From a checkpoint of a small transformer trained on Wikipedia.
Size: 13 layers, width 384, 3 heads of 128 (1 for keys and values), MLP 1024 SwiGLU, vocabulary 2048, 21.3M parameters.
Training: a variant of Muon for these matrices, 7259 steps.
MLP neurons of a small language model. Each row is named by its layer, matrix (gate and up: input weights) and neuron, and shows model dimensions 64-191. Each number is 500 + 25 x the weight over its row's rms, rounded and kept within 0 to 999. Numbers have three digits each. A neuron's up and down rows have the sign that makes its largest values positive.
Before each neuron's rows, "fires in" lists the words (lower case) most often at its 100 highest values on Wikipedia text that the model never trained on.

fires in: "of"
L2.gate965:500498501546459487503574469441514494468481549473466501472504519489534511485491458481481492487522529506496522503537530483462508521485485468502498476494497475494528498494537539501549504495509498513504489451491514541533539542532494547523519464535471504487483520494534496494533468477530478480519508527503458452493501489516472501501547511488487527500486508522437487473486511476533522488508
L2.up965:508522537524472478533547522459546501464504505520512526455499516474524494518526500452505528480561510505454510497519505500501505554461504443519520505511480516475483537503506516512495494510453505495507483483486499524559532550504463524558491495500472480500505519510527466490545501535514491514506474522501440440505499468532468507486531460492464491494447491499420584497490494507544511504476

fires in: "grigorovich", "railway", "year", "drago", "party", "railways"
L6.gate589:504494519559518540524516519486473490491509458501509511496477516464544515453489508517507476480465468496519504523485517459487546501434495507489515481474533552491460535528488514512496450509487510510501505516520526519475501529504546465532480502482507548515467498505461501546489520535508443487526516497509479524466478513478482482442483462454507517488465476499448564490483492523493524532492
L6.up589:505556493489527488521471469530492565518496530511492544492461525468511498513474501532475515515476491501479503543520509507474501461540477492504511511484521488505497504470461548505550510486545495479500500509522485473449547506528521493499539531551494475515477503468435524458510511472495512480454504515478519513504492491505527451527479505527469504505491468534515506473517470505533479448472

fires in: "it", "0"
L6.gate189:500511511480473483524476448474477467487512539471476486461485500484478501482496437495469502481520458485504509523544491474502546480548513532485509497490501472507492495536504482479493488498453512493524502464516537467511544517469450471484434516504520476486518506484519461497480509491535501498499493488445492469467474476463543499514464500530449509512458537474493458459498430514494525560507
L6.up189:518518478523508458518521467496496497525516504470480515482510495479511507530488529515522522488499465502542508482549505477491480537537505532481469557490492508476545498472507507472524476508491474499465465521494500483489521531499467532425486509491514542521509493472509527457518525509492514509460504498490476506533515495520549489467515515526497522463439505521462521493531466493504460519500

fires in: "each", "within", "together", "every"
L6.gate332:469537470498521482478498484530511508478542501526491496435543487500501537486515489492506509495547494446514511498521469513496490486496520465508470538538506507471482487482488538499503490487450487490510462500515483501495524510465561507551492483491504474519503545530543458501473501481503508472482431498517490496508453530474451532487463515488512519521476550498482559482511505496538469457504
L6.up332:516513539512536544522465512440495429485548495496526528494554472503515499490486497511503471535488462509518512521468493505513532504476466474492540483536532500513489496467460440494554479539494488496513490501468530555533539484471469503521472462526468450486479494521494482492464515493506441500500505500461484502464481478526486487528519474501459491489485488490449469532489477492499479500476

fires in: "who", "when", "where", "he", "white", "whom"
L2.gate987:498531517504488499497522550519478515502506523496489487494493530506494462453526477505474515532486471525490483492493526499502535514466513470543484522527507515473490520490508512513522453519533495523491520503529480500511467488521492463548506509503482488562490523506537561497500518513491516471530494492494505478522474490463495469528494468517460487472485506499501521495515487500496486477525
L2.up987:509525509485472473523492510476472495460495545480416489500544517492489510497509453503444500528492443479508498446503475529465515491480486497476502480486503472482506512481510463534545460508514517476522536497547480534473495502495510493471538476480492493497461475503492488466517507484485510463463534504474475506515463477485511498506463496531473478471481513471511489488510456502476500516498

fires in: "part", "party", "cover", "partnership", "significant", "sign"
L2.gate186:473467499463469521510479507520471494529498518499521489482462484486502500469564477482514506521533483467494516541497457498525525486457464504515499466494541464535488516502531528494498517476506502513457471455502488586435542505473531500490546478499491515538482494484507525518516524504552477451492496530528541514511479509508512479468484514500504497475515506487504494524495532492518475549516
L2.up186:489497484501469447495486519543493496539473501506527529494500530555485491502512487491482462513467532468538534548507478499476481535469489508508434441481562517480521498459558473521502514510500485531485467488519485537509530508512506475511520523527475530488507505505512509471502499493477519530504552527558497471508516494513512545544470486475477504482492481462481478500479514508557522508509

fires in: "would", "will", "may", "help", "assistant"
L2.gate752:513503532514464505495492488501524506544512508476514517498501525576522513522492488441500516521527515553463449470485484493526493477498450479494480448487450508507515499516507519514464462455522515486483491494446506483467532509554494532515519521528471475465482496501502512470505490493506522508509485478549513511505460471521494470511506523526536542486481513490524491488512550483487512489508
L2.up752:513464518494508514508530463496516485463481549491479523494462531500523546502487476553477506531500502511468478489479488477493539514535482481510448479465498559531527522542502528538442458481523540512531462510502533482488552514517513490530518495519501470463487508517490514474463473513505542485499544523515452508480510498500511459466509509510500561471503470514471476479519516486514553472492

fires in: "of"
L7.gate620:480503495508500534508548540519516484500537462468524533500490493476479511513504532480498556510468551493484486522474497489524493486505510501482492531514490507553451464534491503457475528523513498495516501481522514554516495501494474522508522543544528489465518472512490506513525490500535531515530513523465467534476473470511499508439503450467505474488571507507449486529505489474516469543474
L7.up620:500500495479516541518584480535476466504524525539504488492510468514503466585488530493529536482499505484508505503531499462539501533485512500492513492502468478493479505503493512495533523541486503531536479537486537535507518546507488512567477477512498468467543476453539447515516509501490480505538526527485439500521539475447476537449485513495526448450502514518515542469468491510478471481483

fires in: "of", "in", "from", "classification"
L9.gate153:506501548509505507473484512478555495471471498491463471570506563536541524509490501497496469454528541496509495508510526503526518514504500485503497518521507519523526496448505505530436499501476508504473536475491504478476486498500480537486505514476484453486492531501498496523526461509483479478521522506495456549491485471444491475538508516498463528500499522476505526497484472496494538499502
L9.up153:549488506509495524526516509495470518478532460496450516489507547504497500527519493504525517484512480481554517475549536501479507550481489523479515494494494499464479521493530488534508501488447482554475490504463515464491519480489506495543488447554498569469472517490520476477547464473500480475473499518497517493468475494474441459484520522486477544496470494528496516475453516492518522487538

fires in: "local", "when", "german", "germany", "artists"
L4.gate258:498480539479507523543488513498520486458466474466510490472588494524525481466503526520481499496518500492506515528521530479518479510529485488500461509520479489508485549461506472468551499525503499511505487490472480527493494489506551543517528475493502528505489490486473503480486481523487501518516490527539526521504476526528513488525519505521473529528495512540501507493484487507529460498480
L4.up258:529469512506528455532529530472490490538478477491482473467521499505548515508490504486500515477517500507544536524506497496522504493482500520493472489484468472544463461495511472499485469542511513484468467506472501514462480501502501529489482436471501462490475459487486497498481508507511466497500536486516534524503494514482478514493438512555505492545500466474506476458465501507490435471487

fires in: "2021", "2023", "1997", "2022", "2003", "2017"
L2.gate398:542484522498482491523543503528464513518512478488479552536494497511489468525468499525470475496469493485489484478467498507544486451513493501459485493480494490497516491505545499521478479526496481518505490460526518472458487533496473506510509486506520523511493541485490491466475537480507508495489495529520517489526440485513500483486471499505511521476489463462456462490526509489521496494461
L2.up398:436483498517500508511498517486515495520540475496504494462502464507466483495486521436475520545506520455492459494484498492481520500470554460510502477498513491548505490515476490494496542481524513500504486486505503510472505448540498502520490526506456494498533481518456471444511482509504544476509520480532515486504527534469513527522457507540459522505495521551535514545509545492504506550512

fires in: "16", "17", "16th"
L2.gate829:508452475477535514454511476494507516504508522530541512486547510503533535548529499488514471546536489534468472512507463509491536470544508485501503512515487490484494478511514521482522530509512489488502475484505453550507511498527481529526492481521454518490475451493483478531509476481483522533509535498486476486510514486534505527524545502451471531446480474528484487493517489489486514473507
L2.up829:529496516459480520499532527475488469482530530492517511500505500478513498559526468504498495503519483451505517492484489451515518502495419540506495482503513511520525516486476514436516480467511475476499512494460526522486474472519497554539478495490458491505536512503506485482509508530521491508488492480480486511510518525525522521490546462496517491496443524514477519492502570454473508521545

fires in: "all", "both", "between", "the", "with", "those"
L9.gate204:548508523482532501491452555476483473476499479548506453495522527518511465481507506470466470496512540495516501427513482489494460482512492482459558470535527483488513503510473544508544496488476472502449480494477505501524531499507537500549487537501570540507487484522530506482521524491495519529494520534489521516476480475524481525521472530529517513514495463547474461523503494532482470526470
L9.up204:538523518434487486445462501523508503516529509519488497496502492513479513454531457471524513528496494445500534499533520489479537471458519488483500510507495478543492468502536583513496453511473448530465503524479497498492527489505501541500504501524439515529511536488516468469452471519455498474502518534463485506485475479506511545473461465488528495474481490499487488513538518477485495479499

fires in: "including", "as", "executive", "specific", "affected"
L2.gate109:519471499471499487481485494479551490490521499493506514513505512499507478468520522507530547435476494487518542529524521496477493541500508479466509478470489478525469475495522504472518512488510487518511481478508513490466475489538491479494530514448495511470491480455530503488469493497495482486500472450489505479519458470504502500478495522463527480475560522565465527463503491490484501492515
L2.up109:503514491532483516498520525503488546488539519502521502559532490543499487504486538525546516502462521502490518481517465495465540520502482499535463516508477482480518535486485505495507520480517488503518490471457485537476496501518539447493531510475486529533456467471491519518466462490503546507527518474516531522481460538532506480492507520524509466496527499491532507513496432479514473488505

fires in: "also", "then", "which", "he"
L6.gate339:505516440538492495489469478479494518465491533519522479473520496454534507499521523504471502521470486462517484545484479488551542469526482524471542500505536490541501461511484483507498473416451457486483516480519507457520500465450468510501527514495507466508526518491507450526512483522498485507477510506457480437532508521488507510541515445514515504494482498535519535488531507533481528463487
L6.up339:556548525543535472463479521519532515536497492507502491514469522507510515523509522474474494497538493497486489478489476483510500489501515484510493502466485498493502529513504506505513478486487503480488485534522536475502481470422492451504521505502539511486475482529517519539456491574492517517505476541524492467543551495491474512480499504466507503447492511494482504537536558535500445516482

fires in: "african", "small", "following", "africa", "fellow", "barlow"
L2.gate128:470501525506524507494511495488524506505496518474523502513508479505533487439510517508479494493461515513449516475479484462480526496507500546513509473496524492496469507462476494523507511493492514512501499524548548495473501507502451461452515484487518518502450472497466505508512502526461511456455484486532466500537496439524484470510504487480500512518490504542495468492547529462500475485481
L2.up128:486514503533513505493511512478499528519496496473476516507491507545530469493517520477492502493504509504472497504463492470481492512509505546466487481507549464508474517471425474486467480485506490505514503525516523527483497484487534473499497500485509488485471457530497509537513528566500496500487515473494454528477515478485497485494497504531553541486504495534475528509506505445528484514456

fires in: "awards", "award", "accepted", "forward", "according", "towards"
L2.gate1020:511486505521511504501507573510487488503469464490531586522518527536533520485492544454480461541513539533500531471508531479479531518446532529443546489477541503505479488481497524508468521520530454483516471495521475516499506506540504476511516525463502544516493504517485488478463526504561505524510491503502527523499476508500493480502503518515525504499510480476490514472499498513497493491515
L2.up1020:515465517510571514511511515496467537491510514500502560482512552525505523513497531471510481463488548522495473459479509493506508500492491533477507484497500499543506480485442511484485529482555470537521461509501501482514495514512488516497506495473529522521500487520514468474458551528505518574515519500520541521499493536486475462517470526456453497485513509490468504469462509484467495510504

fires in: "named", "given", "renamed", "living", "name", "environmental"
L5.gate111:517481490521475479508498463470465483503573564513531543494476513533510467464483535493489512484485506494540537495507545460515523523509489497488495504481538488541452455502483509555527477522457474453458459467498483494493501485562496489522542492482511490540470482525509498520484512505539514480475455499483503494476462518501525512507479499441487519478488460493511516501489442494489517550484
L5.up111:532493545484487479541469519476482496534502501507497469503479484511468497470506531468516473482481507504508517477484500447473484480499464531482522501506510498527492476496491481457502520544453475511505512449507499529481483507537500531498500475486439532434480546499554531455479483463508524510551534517476495467496499501518496508490512507474496498490466498472463500479494499459478502475503

fires in: "known", "such", "executive", "specific", "multiple"
L2.gate207:477502474494558530504481521469432542529539548483524494492502533501496463469466534475482546439527518511499487459488483469473488501522508462507500483511478494522490499482508516494511548482476539487506469461485528515484479495515515488488488523500491499487454480464507481499531480498494507514443519472522519530521499528478488508530511504487519549520494483543487560522491502494491469484502
L2.up207:502529489521553524473456516482477551512528511509511456501493525490482456481484519481513524466494551514497451486466501479482474492497459472537469481519469497532511508455519511494509535490489512496507444470498484534461522490518497481475490535509482508471502469449515512451514502483473502503470532456474523503504475536448517505492498550550501512504498481525511567515478498508513487463506

fires in: "name", "grand", "character", "song", "title", "single"
L2.gate1001:492508518509456467468498485476498542487491490516533543534492493508523453507452531452494539537540479458511487521516519464463520438515491445473479497486508520478520536467540518482517477491482498510504469493512482501508484488528481481478514480502482517488496504520478541459522477494518526494481497511546505525496521552534496462528477496470523518520494453506480505432539462515463537493520
L2.up1001:485495484500531483465492469489524488543521525461532478510481503482542535533496499521477537495484507493522512533521511465485462473496503540493517497508459494508495498492492511442480528539502485514515452458512477492486536474501495522521512539500461470489494516487487508474517491469516514436489497545466481530491519512492533458491470519524522523501516538536514519504513501487542520480483

fires in: "other", "white", "scotia", "scotland", "liberal"
L6.gate736:483469529515453501558503510522526470501489507504526522509493503460497505479507486479502471457566525491548512533480466466501491496512516499491485515492463447472526480490473535464492507468492510513520488519500557521497515486489498487522483484538515458502507476493534538465506491528516496483542526506514509534521533476481486503511502494504474473522486480560552526502512523532517542519479
L6.up736:488522527523471531465552491485445506510518515513493533485549499570557481472506514514499548502508475517505551511469504471475523490494508509460530469517476537545476500501480522440455464506511521491514476511501458472508531530500525501474522479466525484504500501504470474491425475469504475460489525495505458527497483515450490486496465492495482495535516506504478518479511463495485485517491

fires in: "founded", "major", "become", "remained", "still", "found"
L2.gate117:528526472504523507484540512453478494506500499546442507490541495508481523442493492495527543447482519496452499495453513494467530500546471496476498513526506511540496509437520538455479496472437487512510491533487544505569496520517489508502536495546476474476501481511448501491459533492497450462507469533509472521521495510495570502509511538490504530494548521521505491497521523525550475455519
L2.up117:522533479552537473465556518479529508512491508533479519487528493527490497477529525489483530475518503519482509493422542511491510540512473506537532527514509488497477552419518476471461500450455488477513498512497520506551466537471495520490517522520507475447493469472462484524466474482512470460489497535523455504488512474517523494482498527474469513478534515505497526512510495500500475486518

fires in: "part", "indian", "interest", "particular", "unit", "partnership"
L2.gate171:517478502505511524506499473518461493478512523510510519487521510492546513508511491501504489533499494485587489472486505521473469523501498524490492506461492490496512533506481487483443530452533542511505524510516509481514532517495500507508549476505501481476469446521483480486479502500481503469532494510487530490464472476505554459489461533505506466484522543497454527496521497489521479533519
L2.up171:495490468495507490501444493499470514521459466512512485501496500522535489492522507494510525547501476508495479530464477537488481467503503491493486547444481476504504530457536469488467527452491510541477513511505495480512500516490503494521533472525484489503477478503485474521486491488501514506522507494478473490498490500526529495488495546489489467492548524499426489518501481478505467493478

fires in: "she", "it", "he", "who"
L7.gate162:486500518550506518477450506494492539493542485495513505525517535495534521497509523452522533482545518483494453514539439459512499505489467483513474536483530533484495511549495509556461511517514508513534484451492481454459481449430524512487534489502530505526532457526461500551499517524513484489468520525499509507505513510463480476561491474492529519495474535511546511456476492522504492504507
L7.up162:486470477475485456490487441525507528518513512482503572535429491502529487504484509488512507482446504439512473488469540504521469524523526512506519540472508528504509451492488543501498459484498507465485481488514514485474492479502500484523471510488521499536485489490499465448480489528515528532481486501492490496477463487478468501522520485475472451459533471458517505465499469478473471501503

fires in: "winner", "win", "winners", "won", "world"
L5.gate290:510484553523497517554508480494473490496545538448485550506501568464504491502484491496489520491516552536500458537466499509497510497514492498483511545471483474495520489460504490489489491494495525523538455512463487435520461491481448506527509511522486500494460509486477496498519496490488478506509507522466494482512512462471518507495509518495485525467498513556504476479523500489465501483544
L5.up290:532535491470505517556524508499529511493530513478535506485498548478510513504490499510524539521498488495511471530517476515514523498523514547578475546499504509526522515473505533503495478450516505517513458504448545432465494475529559489502490508536484466473485492508481476522507462468507516562476460513513542485477469510520504546489527516515497521483494492560471492515522474506539489526506

fires in: "to", "from", "against", "by"
L9.gate533:498526442529480454461519501472477511500462469542473500521543531477532484513515516519507496446486543524564527484502524507505490510497531473507469467502494523487457526507519481509514484524495457522546521529516512485498526475522508490492481462520519493521447486538499537520501488492485473487517537505499495518495514495525504497571534539494519530491521525519507528507486494534533491445507
L9.up533:499523482497518475533489509485493487502510566495499537487480470510494492471490515457443522522530490500475516476466484518491453526488521501516473491474456482478531495472554517510532466489484502521519453531486516489479457510479477519507506500496484497480501538495514500476500497485543481511470547553496500491491520498512496460446472520526466510527496439508496485553552446484455497471518

fires in: "10", "1", "100"
L2.gate428:503491503515500495487478476472548469490503543510514454486497487494470504508526510487468470535517446501495509483522517482502447483492472487520491501516527524495540525465494505486520498511477534509472444546501480492512506558534468506489523501474529500478519519472489482518514535458480502529557471498534491479494506481508461479502496516515535498525496475507495529492542485498479491468507
L2.up428:492511517524493491501488513491486511500542500487495510508552540461525551530548510497493473532491499506449515489476517477488500447478524515506468526482541491485450499492505494433510476497469503491464534530513522466495525483522467514539499500480454481488499491553474514490510538485497533512491478462469458538480505528462518493503479500567493522516493527494505484480534508453493500536500

fires in: "of", "to", "inside"
L6.gate752:509479487493497518494477518530512457513538553456520517497497473565502508502457489456472511512529514463490500522489469513457528451507525501453519551489496487513523527468527501495505552503492495501528472509464532504500519478521523549516504499507425514473476501478529494529472540471451520512541488521451525469543462455467521501508473499533520523496528515477487495540504498488505474478505
L6.up752:491463494502502486449514530516495515505520486454505449517476496489519527532475503513485488457521471484543504499513518508498489531515469483508454489451528527476519488523486506538499492463561490521520492542505535466498494527520486519541476490530501506522555498487498490524451482480506513489538478500491519438512446489523509544499500455482474536515545476492489514489510505511511513469496

fires in: "not", "since", "award", "considered", "awards", "notes"
L2.gate623:545482479520479525471511492488471476501461454505499466477499497480503537515536494428530497530482437494510492527486506510553516479491512524488503493449474486478498498495499541518489556506489518535490523500512523502532491502456493495544470552521493529448457499542497489505519541448503514531482489459509508517517505509515456467527482487498520475513517503523509472474513485491511502516461
L2.up623:530505472545521458522490530496521505530401487447495439529529511504511514502505501489504508442544512520500471497480469527529483473484514552492498485459499497467485458507500498418471526492500467471523483488496474522513521496508512547513480472502515523499488489528540535471494527491512510509498473474532540469529535480468509538538508489454485474523513474474499514441505509438503500513515

fires in: "part", "party", "particular", "partnership"
L2.gate323:535492459520508502492498468520504481507521462504485470480512482507529493454490479522501486534545495471523484503492475457474470482461541539506522460496544505502491478454515521464470481507519512527509535487498573466508516504485555542479523502527445531465513471483538511493496544486499457469533471451542529516537487511479498505473475540484502471483486481454499503480471489506516483508522
L2.up323:515457476450521458482492469489510488500522566510525467502474508518524501505519464516524548508521502481554481527465494482522495489478521522516490486473499492518520487535525511525475476572514530459466543550495513509498510509519484532544483432516477515494420468477488485502470502495516461513502487471500481482486472530549507479508507495471501500515500502461536527536512489482522447482526

fires in: "team", "football", "club", "footballer", "uefa", "basketball"
L2.gate770:461457496495500477494425511487525472506507490462504512513525511452534497494486496504535497499524459502556509514524517461497535515535529485499513537471544490415471450529512480539478494491473551493461525508507475513494498500509554507506479534456490504480529460507453479523493461510504529475516490458531524552500495482597505519513516493520512523490476559549582505504505508496459484497479
L2.up770:518529521465480450510500485530544432529496512509509508521490535467486515522504486490493511496468495482465498521501521472473510517504498505492525558516488483515492493490509519516470479507447483507465545505495485497526465467489523504525487512575467515511482509532470525489487475483467503532483502484497477493498489518548484473503479441499444521482526493485503529534543494529473532547501

fires in: "1", "20", "21", "100"
L2.gate586:488495500533508484473486515499537480460541483493485505497505473553492506498495491515545531524498516498482511488519456511463487501506499457522499503519485510492483512457508479493463522510493528502487517514481496507473502539477508514537508521500539454476507487487472527513472486486514520525507506489545522469500518504479467574499573522515516509462540476503506513497520557470523515515546
L2.up586:480524458521496495491533486502537510535504521515501523514515475570486516507528508536511491492529517480467488494471481472471516498473501501494455536491520503467535562499484489517476520507507494533482531528518510519482514510517539493526553478467506495494533477505481524512542516484497494490498505506485478477537508497544499539535558526481425506508486472475518476522531482487510480528533

fires in: "under", "however", "newspaper", "capacho", "due"
L2.gate972:505536517474432520508472484499498498488536486483460517510500525483489495495455499485506500519486514507478499508485504503495504510520518500504459477518519486486530481515486552512517501460507498489504486495470562495497526486490489526539483519481487516485476518471497503511530461460497525463521509508522544528493501540521478470481511505508497531474492511531489506522499473448518555520473
L2.up972:441516495548505481479517531513504569511539490507521456518508533521542495500497487476465499505513541527497540509495525521513518464535535475477539523550507512462473504523513492526500488496467523539509509488526522541492499499494463500522477489537492529486522537477493505534508488556504509509525495455505497506491470509517508500490487531496508493490504496504498452523502492502433453484528

fires in: "where", "when", "until", "used", "introduced", "appears"
L6.gate901:470505529496493502495515497513477518529469480487477520485518506475470502496513518441479533508514496542517559513493452479486443508504485478527465472520515565517502494451498485487493544519452489491485497529499518501481532500523501494528467516490522543476479492526506528458525477485502490502480500527519511504470532523487474464531492518537485511495516473487526495477489485539460485488508
L6.up901:483472501539530480506511501509518514569547503534516499488500506480469487508502472493470534492523459551475506499493522484530511528500464490523491488515531501526518517483511520493508514491519503471536492504496467515534510483495495531505519488498511518484484445472511486491478498525499464504500456472556484488477524536498497512519519434515491466468498505491527543480504509515538478467499

fires in: "found", "founded", "published", "paternal", "paper", "wrote"
L2.gate792:533473476489553485532481496509494517513483489493527463477502497507507486493508494486530440528483546536499506512475510498485507435509568486520521478479508484531499456463504481499455495491492487495518482443521503495471479483515509509490503471567477492499518537489474497486467485514476519501508507537511491519475511483466509486507514512473485482520482486522478505516474488528530478512512
L2.up792:514489484533501492484501484522463495509475482478489511473521553505584518464499480477536510492495535513498494462466520507523497512485557510520494478548491505510508526499527498467489492480500492495543507541507530502515488520482507508452478458552475501483453502488468472495483502528461506484462468496524470512515533470508531503507545521498503522513503500536503481498486513495526458496531

fires in: "after", "when", "upon"
L5.gate464:497546522531463500491480473481525488525500465490507514514503464489495515497498479531503474497529493519477503533523541496508468502511479492487482495530537503514517523522469517490506478480469513511501467491496455477478552454532526503510477564473477505501480513500486509494465528522491497423513515532564499483471520519490481466538506504521500511535519513500532483460440456530460521481524
L5.up464:489494490505447492469507506487541492487490497499489563518535514508542527506512470527475517504504496505525538531557511478502504498499470496525507522479478477503472489481564484476521512493513517484524531498466511501495442512526484502519477511483510514498486520451538450470493520493463489482503485487469524484486469518480480529522500456541471496526506550528522497472452517506520540464502

fires in: "2018", "2019", "2010", "2013", "2022", "2014"
L2.gate274:531484505457537485454536447544489496501524507498470514549481458461536484478466495487491490483514490556509491509494567505471486514552506501477473546511521514488485468529462489476498484474501467498504474482530502488505522511522531493498507488491480457510461478466524492497488493471484472515510451488485484509503484515469460500530494483514499503493477478481465525504489466524557518489459
L2.up274:470494497487520501518466508467552473495517468539547506526496484513472493481490531534507508516510468481522485570458491502522477498546562465556525476546476491439519482502541465492507505472503503523454509516489504507517498489470540522552414526503528475492497539499472515515514511509465463484508550536527510459487539472498519514481500463488549524434491519499502476490516487517503499495480

fires in: "he"
L2.gate271:543542465533498498443524537496483522525506545545504495497512521490486509468558479509484512481511488515468444449545505519549538510486525535498531499513502516483504501504456469472496473468458507538485533500522501505469496481461459489481539516462499516477500473482472513520504524504510459498522551492491471484494474459527511504524496509459466434495505488514478516459535518497491533532512
L2.up271:538487480499511462482553566491492524483531443461502518500487499491493485477514487531515462524501486502517520476505494454489505465502478517503548446511503490476492511505526493484464522506488541475526488516499507482479551472455493473498494497506489466503484516493499490495505496506470506512501515483543473478481534476478558497488502525492469496508422501515529526503460514523534483519495

fires in: "as", "named", "renamed", "of", "called"
L7.gate882:478499442454482469495543481481493483477523514524473541484502493523529515440511499464533535467493471470532561471495478509471520475460512516491487487462495505499463505492479519522461476508474512465497487483475464532545520479497519497504527487517502485576562486522473494501527546522491482465458493511507503493467532504503514546510473509473519492484514480508507508490499465462498506475452
L7.up882:536508474470504530474487529512462544539496520470524522477450483483523498499529545416488514487520495520539492474500543511465501500493477483506526518500493498525515516495488496483506501558458455499446531511535481485499511529465521543480485496455506465476521532545513535487510481543533522483488494506529485505543558488510511524487522555503495495519492483526460514510534471516491516510489

fires in: "division", "platinum", "player", "african", "africa", "plains"
L2.gate33:506502468533505450457483487481545531493490478513494516523508539530503471504499482469493472490541514496477499510474493482479491558495496513500467519534486519482488532478495495486469499501509537468472499484552536509471517520495519483486494538533482515558488486446518506522465526537504537506485519519499506518523478490503477492489458500518547488519449516514509494464472485528487500506440
L2.up33:465514507515483495483508501468526484502549490490536479512516462498471494486528489495515498495488516478479519501477433506518466488512523465512474484517475463456480527487489468512447493503515496474483499510544524521518467498456507494522478483548515459531490510470483484517472489522505507468527511508510519526478491487532487504478461500533517492534504511510503507515477462501486465511498

fires in: "to", "not", "tour"
L4.gate931:504493476514521471504495512450501454508480518473515542442506528460498517540490550511527436509521484503483514481502553460497539503542518479454464519527540519511468489481464465485489522514523501483540472527504522493502522527529528505465519492478518500525526491535517518477498498506516487497523518488546507468509525496520515491520525476526469545502475501512480528491494509474507498472494
L4.up931:490522493481529467512495477504480499540485517527541506472507497515502527496489558522487482540489523509498483479482522482466511525519499471451476525504513541516469506478519526469491502550519490515474498478532537498503474539494512536490466511518495523515521500484464526496561522470483480485537499517484442489537511525521493457502479491518505515527497496507509514483527521494498466495502

fires in: "1994", "1998", "1986", "1983", "1999", "1996"
L2.gate885:422492527505502477523446527483493524497531516486501506488540467530483455486493493511459508466515491557512495488513493496484516486559495516491512527519491497481500490498539449509502509500491500465483496472509491470509494500525538514453515546494521438501485553498487488501525466521452461522493482474516499484548496499535500511536507511484470518436584564493508514492503537495515489522536
L2.up885:520498537486539467443504479507536510491492550470521501516507545517467482549520503488472525477524521488534466461517534512499513500496554481496511491524506511457476521543481441503493467551479475497457486525466508516498458478500469519454507558493487483539504494537539448497523502545508466495500522484511510496529466497508522527503502508469464509512501532512541505495521505477530469469535

fires in: "species", "win", "township", "windows", "winners", "town"
L2.gate756:553515455487522525520509505515516506490463480510511535523520470480542536465530506483529547531517521527496477551530499520492497511500512549522471525497486478487486484494503473493490453493484508548528515493522487454463532496500521510532508505527527499452472489450482527518487521491452543501476505540491503478528492474512520471489516500465499501494484512518497483521474483478501524492501
L2.up756:530468500490536480537495527506495478491481472509501506527541506451493499484532499489526537535566519472497472518533503508539550490494509513505498516488506464494486471530537491504462519502452522492475471501509506494447474506483517527527551530507514517474457523457448515482512488480469524468468501506511525508508480495515512475518524472477531493507496513475493494542485489468502503479522

fires in: "it", "area", "areas", "competition", "environmental", "tournament"
L7.gate775:535462492484515525514525496525491503486483482461518495509527481520507473503536508492495485521497430487506525520508498496541529504472505479492522500515494518550509504485440508490496497516456533507526455493503485552489501503489521489476526464522523497502512526519452420509469502498475499502507479541487447470511520520465498472471505461527466510457500513475463479496497526493498494497463
L7.up775:513479503527506488539467537497504508495489504466472494517450522499468514499525465513492512465471508452531483538524495505521502480540464518546534509491491482502455492514508508536500487500468482474468487468527488449502493465445457504504520494507509516546512518526492535532523495510482444519505483477517486440489494518504516481513521520476487520474511517491475523459509467503542518517485

fires in: "of", "launched", "using", "via", "known", "featuring"
L6.gate406:524526541468506487441502480541508500497524480528469509495504517513487543506498507526486482479517526481461559507520465499504481496477479498553500512488504533516502504491518504486536526501500502500526504487480467481521499444491473467503453502503496489448478446483506482505486493479516470510479493507545531513497532520511453523493509470465519494490464475526460485482511470523487518503538
L6.up406:459482519504503519459514512477476480491473503537521513490469465491526466535452491481507494529533490486517530496486518476518499487445479518502513456429499476458455514507514513520521556479504480488498498529493440470528497513489538515457430533529507514530477492479540481492522485503459526538480536510502547513494549463472503520476520530528534517487479493517509506484522475471462498504492